MLP neurons of a small language model. Each row is named by its layer, matrix (up: input weights) and neuron, and shows model dimensions 0-255. Each number is 500 + 40 x the weight over its row's rms, rounded and kept within 0 to 999. Numbers have three digits each.
After each neuron's rows, "fires in" lists the words (lower case) most often at its 100 highest values on Wikipedia text that the model never trained on; "fires after" lists the tokens most often just before its 100 highest values on Wikipedia text that the model never trained on.

L3.up229:463547446454499531467467530527445564496554555481510542524443509555438467522558525459539468488507553565545549509470433549519550572461469489454479496479532542497529497476452504480518533492511549489509490459573522482467595561507475463475481506524509484391510535496478611430466469479416481534556550441498494397569542497487478548524512498513508501491467510458466392509475550496542540508446498486553467514376523540463491478446498468570418440484528487492504493468455459499510495459496480474572503519484481562484467544529537541526479447493494508508446507483486485456494461566562506471472439584556500459531503472507512479511468532442532549535591497458552521500508532513500537520465480494558485495501474488608468501462486548499488525531415419440460483476551484522541416496538487
fires in: "s", "its", "his", "single", "her"
fires after: "'", " of", " It", " a", "’"

L3.up607:617507629460531470443514461548492512506486479516535481565522442479474523580490525513502519513442515531566412463498476546537464477438450499492561468515452514442514519565513456512542522515480450482497510572464511476499527426561514499482515535499569441472513537503504503468468629473528526477459506571443513441538484467582457508483463512505507487505510543543527470472462493502544530495542491470465501475450502428555466556526484535522539574487465531530468543539530398522527549432489521514528504495560563488512519507548494536475513468563481550482472514530608483477431498477557505456470457467515501430491503559494472466479554433546551500502477580537423467478435510493432431502486485494521420494423473514501491462442492488477514490505541543514567556420524483477494495503475433
fires in: "9", "8", "gp9s", "90", "7"
fires after: " ", " +", "P", " (", ","

L5.up167:474454447493531531531530528478546522526561433509488491516502510488527543506435451469491589528452504493558486529494516487472555474573455534473482548443494494507596490537472465491464561458494518478474540469590556469514429414505407523474510525452433528468484559511541504524525494435503473526462490497472526461544519515471554541575485496476485470515466563438551450537549498517505507531513536543478467525533479516524522543528512495554444453579541408399535501479470437551531498465449434502531491551553459505511495571482498495530498517487499424447472480515487545491486554506508533525497484584545499544430440485459484496499467504544471411481523500471521465485555487489507583510526424532416556573457548459449552460522504455469518491496488447422476500535422557556563530429453545
fires in: "in", "early", "east"
fires after: "\n", "==", ".", ",", " re"

L3.up665:499449518513571555487488459525494551481488545505495511567493481568489499496468516376588425461571524465527535530478525534546463470475483500545503536510496450500542474530436551490472445530510455540520513470456515512485485474534441477533502496555527575517538499542461422391531534479438514541463505429574558511476520536536476506484461480517535493476458501506490532538494522484527482473520511597482478527516406492462514382516445489428507506481484451471521520527505573541507473493545573545483469546518494553514521528464429490482469534564578440513549562499571513528589577470460526519521496482496542527468464463454475470573497559509483533498482491509442434495419511403488509498448500456544486499502492500481491483548441517477536477576520569483469400507495514416432479502522475
fires in: "not", "called", "often", "considered", "still", "be"
fires after: " was", " is", " were", " are", " seem"

L4.up389:519483533510485437473480484542524493488466432567490414493480435496532502518475527488544484561568515500489486558499476471575528505513513479477495546533421541495568521552452452479508476551496565592525620522521562414450461469476482453493489459574511486474579517506458614508485451596465513447439440539542523447611499433508473478464422499500568512457495540476548529528430508497499508522442522518507541491507552487466512450499509512581479496500575451564544491484527564451453444480502498482521494481510508497489488537416497510536512457508479516447511492474418488545462462477551508530559467540523487544487509521511491438518501501578532501420506485498465541484516462527514537506478504558516466545521476512593485510522396509570500493471473522439509467492515549533465556567462473
fires in: "s", "a", "the", "its", "an", "i"
fires after: " ", " \"", "'", " (", " It", "’"

L3.up257:522494505449516543577515407522471566502554452552534504429464500532497509482481486510488437490505475588490499558534502559480558506461449589471541472531537608524528502491435488463504538504460430403487482486461534474494554553585496483448487460518535506490566497528516497466509466537552475493445486418501405528552550471477477527433537513492510524483463500515508504495540611498496606524501494469580451577476502519522480543437554481525474394470471473526479499472508503539526521490485495475566457495574500513450447523480424511440512555415507502500563472470536475501428501562504542484546511511486526547471533434560452437540505510451460498522513492529493458480473499524450455527469479460473523465544490517554487535492474513508464437494496445441520397536519495529524408511521513
fires in: "which", "there", "that", "they", "these", "of"
fires after: ".", " in", " of", ",", "\n", " one"

L4.up393:531560467481543506513490510498521501446481572520507490534510483521493550487484468483561449557501522480570469479538472507566544499529385542485547437486503496438516515525468470505503492515491557520488590539494528487503524507561515422507430499465588530481520444522541543405570560475487465520506506507515502507505486482529558546432564449489494510536520470425498496443574470509476456468552521484460469541397498482576530575516523505528443586467519515461442483469463499493454540392418488474529501449510502492458507496480432479487452465452521583530411512567581484511499477515500520523560473465485528595471538526547490468500509469485471536470497511555569490496451562535448502489493557533534564454546421517561508446397484540503536508488509484468485553498498435522475512457501444
fires in: "6", "4", "9", "7", "5", "8"
fires after: "–", " +", " −", " de", "-"

L4.up253:497474526448509512466517534475497421498533480456459538480452519453512525495451537428484502516485582499476476532491572492469478535426434494443509565513543532488537559486476421513551547539500464524493501516522520527516484531422522480491413469542472493539540513532491624539497530525498467521448541445493521560539473485432452559508522521534443591515351509525518519516486502489525492493515594575530544495476500489470422454537472467427509521557479482538557517512512422463501519462520482368538558479512477513450512520440536551473510517535577501418527466444537540487497547519485461564485490483514553515514466619483441425544489509486521548473515431502461477449499536539568418540505514476547520511528503516500505511554491515464509525515545541477490485504536507535467493452565512
fires in: "a", "an", "the", "its", "this"
fires after: ".", " (", "\n", " \"", " It", "-"

L3.up593:526488518457495470547529457457526467471465558502491481543502449454483460424423445531570528549466524495530532515492545503547504477526532492450515476536526541492430476484513475464518459426501491555496513500509567506570518526470507577494499433490506482473544461481542473507495549495507467519422544524401500577483615434489448483459522552472520523539435506494546519441444554502421518503517537556405453466522555506587489541534520453488457543446530483533467505449521468512549478471489418463506521524528409475513513472456499512514476458488538517545472487502459468524417470499421483455560517474501478577509475529613484507467541530545388488455490443431463495472536490505416473459559517546559487565488524486497470508500498526470463519541540600515529461465514450480556549511494501
fires in: "in", "egbert", "healy", "after"
fires after: "\n", " E", " W", " He", "B", "."

L3.up71:494501489453456529505436471488409511505481436551476525463479492538553501484510501465496491487554491496447512562473573481516524554472490575380586545471537522578561475489504465501509500548539520524571560468491507454453510520529429500471567536452462515489585510504435525459467429532555470415467554471597543524583541450638445524518470516469558514497436489529515474500476526515537548508493482503414479509426522527530473496515469491481485471515516409518443617492430432501472533529481439479484531534515497453490533533451498501469465505518511489487500479455457497519482519558536504477624449522490524486479447507512466472587469497514569542516559499468526608463431513500502527488489496462551543528509542482525475547527488534543506494515483507515523528484521503474505519520550460
fires in: "of", "a", "s", "her", "are"
fires after: "'", " A", " one", " \"", " ("

L3.up416:599499479470479555460503472515625463522404498506504490451459510453523421524559486512503402554475519460495571513477454476519514518475550515477526542521525500512458438493464470548525478473431539521480446493506535502519379499616488438495527376523519497448564478519478460471522430518487586486518502513487536570524546431501487522455479524471560481459441484503446504538491448475458459517514471531544497594476469513544495499496499433518455513501425438510487557494563504590517500490505570552495560485498494449485514545536495467465522487494522539520554534556510485598512500514491535408520543514532536495428507550484470453543537578530467498516519513508497527529453523464453518485458435519523456502537450467505487493490512481525443526482447551515501494549470557460452463481450561
fires in: "which", "however", "also", "while", "although"
fires after: ".", " was", " in", ",", " is"

L3.up475:517482480444486489469460431475460452511543458543418488521446499492499476509517454518568499537607525505570518488424536511491479480421468510436492571509449553491458477470474386467478459558526548507539553450548522507502510540502500491564461542483426464475528485509490625532453467500489492454491537509474510539515510457449404526437440464459488479451498492528477509498496519436573531497488503495550463393394514460466549492451444472489522517485498531451511541507491491511454480486509560452493503494453501530391491574504559495500494480529552516450517518467384466565523551462498501467528509570511503499485465555515544399493503539530499516492532477472531506516541532548484534523522447483486472503500590528540534480464473428518467433472515444480469536516514476537474483446592533
fires in: "same", "most", "any", "its", "a", "their"
fires after: " the", ".", " The", " It", " (", " \""

L3.up298:458495519457503494545552561468501467476434477597549474448454539526562469509515451476512477458521523470485516426473531434506584626523492534438512533568460489539543549532468493493488447485482512483542520510521516421570473561539534500485569518438512502512525502504504544500521487549529491494537450448475585485578533611504525496577475498496545468447509490517461446469516502466452558576520560547547476515473500453492544505587470530562532477470553463415493485442553488397534503565497521483554509492506534546502469571494485466526433474571520547492483518505549494469544472453493494487537514526455476519532451518478501498474502609451450510438553507431502489493494477519463536514507484462504547549518532501511442511562510490491499434511468512452456537598545532527423455497492558
fires in: "s", "his"
fires after: "'", ".", "’"

L3.up563:438463444482458467469461611510521516582422517550578466472516497475509448513558517509534512485554483489564485457501535401474516506417468529497484542544488505469474522540404528521551448488522491555517584464490556488566458530475531485460511455522431506462489420567518568531482426453486469516514556532553516471593506569506463532508489508527456532470463489475556526468503511540498585493442520520562477448452546496505515509487530453469501501454491517489436504479475426445516493530456472487484504391517486482460537534489502458428437463579502519454514536514453518503421529516533479505503432539550454546513541552518485527602482546476477505475550577441498465515478580548454480504464491513541526494475547563497510503456527490526498512498473486491467491548490544527420470480557575
fires in: "s", "his", "a", "her", "my"
fires after: "'", ".", " \"", " Re"

L4.up289:461552495468482487528504483557510501517465537461502462478532525421507520489510490574493634496525625566559525453454507509459524433521479536536514517608510503511516478585475507546504483542548503518545558417427575497509502552507515559462479520498502544435430529525512506500548534501439463532503493539538494504386528485467476505526549505482512465481481521520547493529522496569407506488532438492529469491497499503441480524482503519477423473489497501530546439485521452507507505548518434582496436442502489471566521437553494471559438499503454460474465582528442478471437531557518504495585519518481528493495510437515516480493484612514473452513455507532525473464474524453519567495505447545470479430506433503483486524510594473533478497499478485447540521441448589476523498503488580
fires in: "of", "in", "szentemágócs"
fires after: " University", " Institute", " professor", " College", " School"

L5.up660:444481500544471505455482451478466512512397498554503526542498475498475457553528593469539534515455458516459502549478529620533503546445553517524473503519428474449503452573427544474478511457512466521473429498486494532567525501496442494525503526491502541504500548526450422428510477492509568498454563465470526536520561488483542589494453517485457539562503570550473508492531493503531506457488533483554485493484534489540543486473443400547410512463456525433503481453470481546460522554482549533519524544487474490523543387520527478552511454515466442451609529458468514492459530535481475480460456503477535478520527446558414519482587460542487571518559529540522448511460546421440490487512479556507509478498470491520529558545406497473585496499506483471486467508501517480467455499493444
fires in: "be", "12", "10", "atlético", "15", "too"
fires after: "1", " to", " may", "tic", " ", "2"

L3.up292:470461428468533513507419547551544560446451474521444456492504454520423526488561460534475496492533455473506429466444512504411430496475590489524496532478559524545502522534529475537396529468490509449500447490593453547410528522475509489494510569531507494487521520488487492531524550549495509414503518453518512492522514510471497518470493524469546508519487529480551497445488446466510440480499496400512542404541500514479536526523453461504487485500486465507485470562492488471532499505435517517505526516501462442458493465449474539599505435517522436558503505445496479504511534456504521463405428540524509531537485472515517535487482497538455541474545545462524395503439556450469470606488524457503543526504503485435586540490500531483528497597556562564461475448572491525499563546561459
fires in: "11", "10", "12", "13"
fires after: "1"

L9.up228:482547449556463506434519454498551482479506469525563471433523503503486507515508540470468464460498475526512529489518550541537496482505460489439528518477472444380523539534476432585417457541446514460498452463430500480475490514577484463429480464563449530491437494493536501481436521496501550456508442508481506474529549505505538513513521555473484472484540476452584508499517540565463520544482442568463441434507506502446563494536506434476419525584432457517481555419562466507549477493494532477502532494538491481510493457442444507454512516490597482450480532510548482529576509500541511473475539430518507548474510533504558489569518538422448461408495577429454462526518547491477470471515519444446521501528468619468539497567400514472478513500510479501481437478524515527507516444514495
fires in: "1", "10", "14", "13", "12", "19"
fires after: " ", " (", ","

L3.up451:495604539434509518492517479518488520519532455536495548481438492522583574413455486550473526467544487549606436536467452486538476509508447517529505475537564477489463507506531472499585530512487527574479505494552579469550494435444530508473476485478526468501510489491511589504503515470500499480498503493499442482520498421500511564523533431485538540509526561509498534519494480520538511502517604510514508503490432458482584453453513518493482450432471457536471504509572496507493509504463362433551476515515519463518494544540477512484493532652502384535422516487496482448512502482521549460497490528547511550489464487494475458541484525492459458499550431471572525461474551454472534514523454540526592510526498486528460548458500440519422504521486488463516493433435448545514482564465474
fires in: "during", "aniruddha", "begun", "another", "an", "anoual"
fires after: ".", "\n", ",", " (", " \"", " |"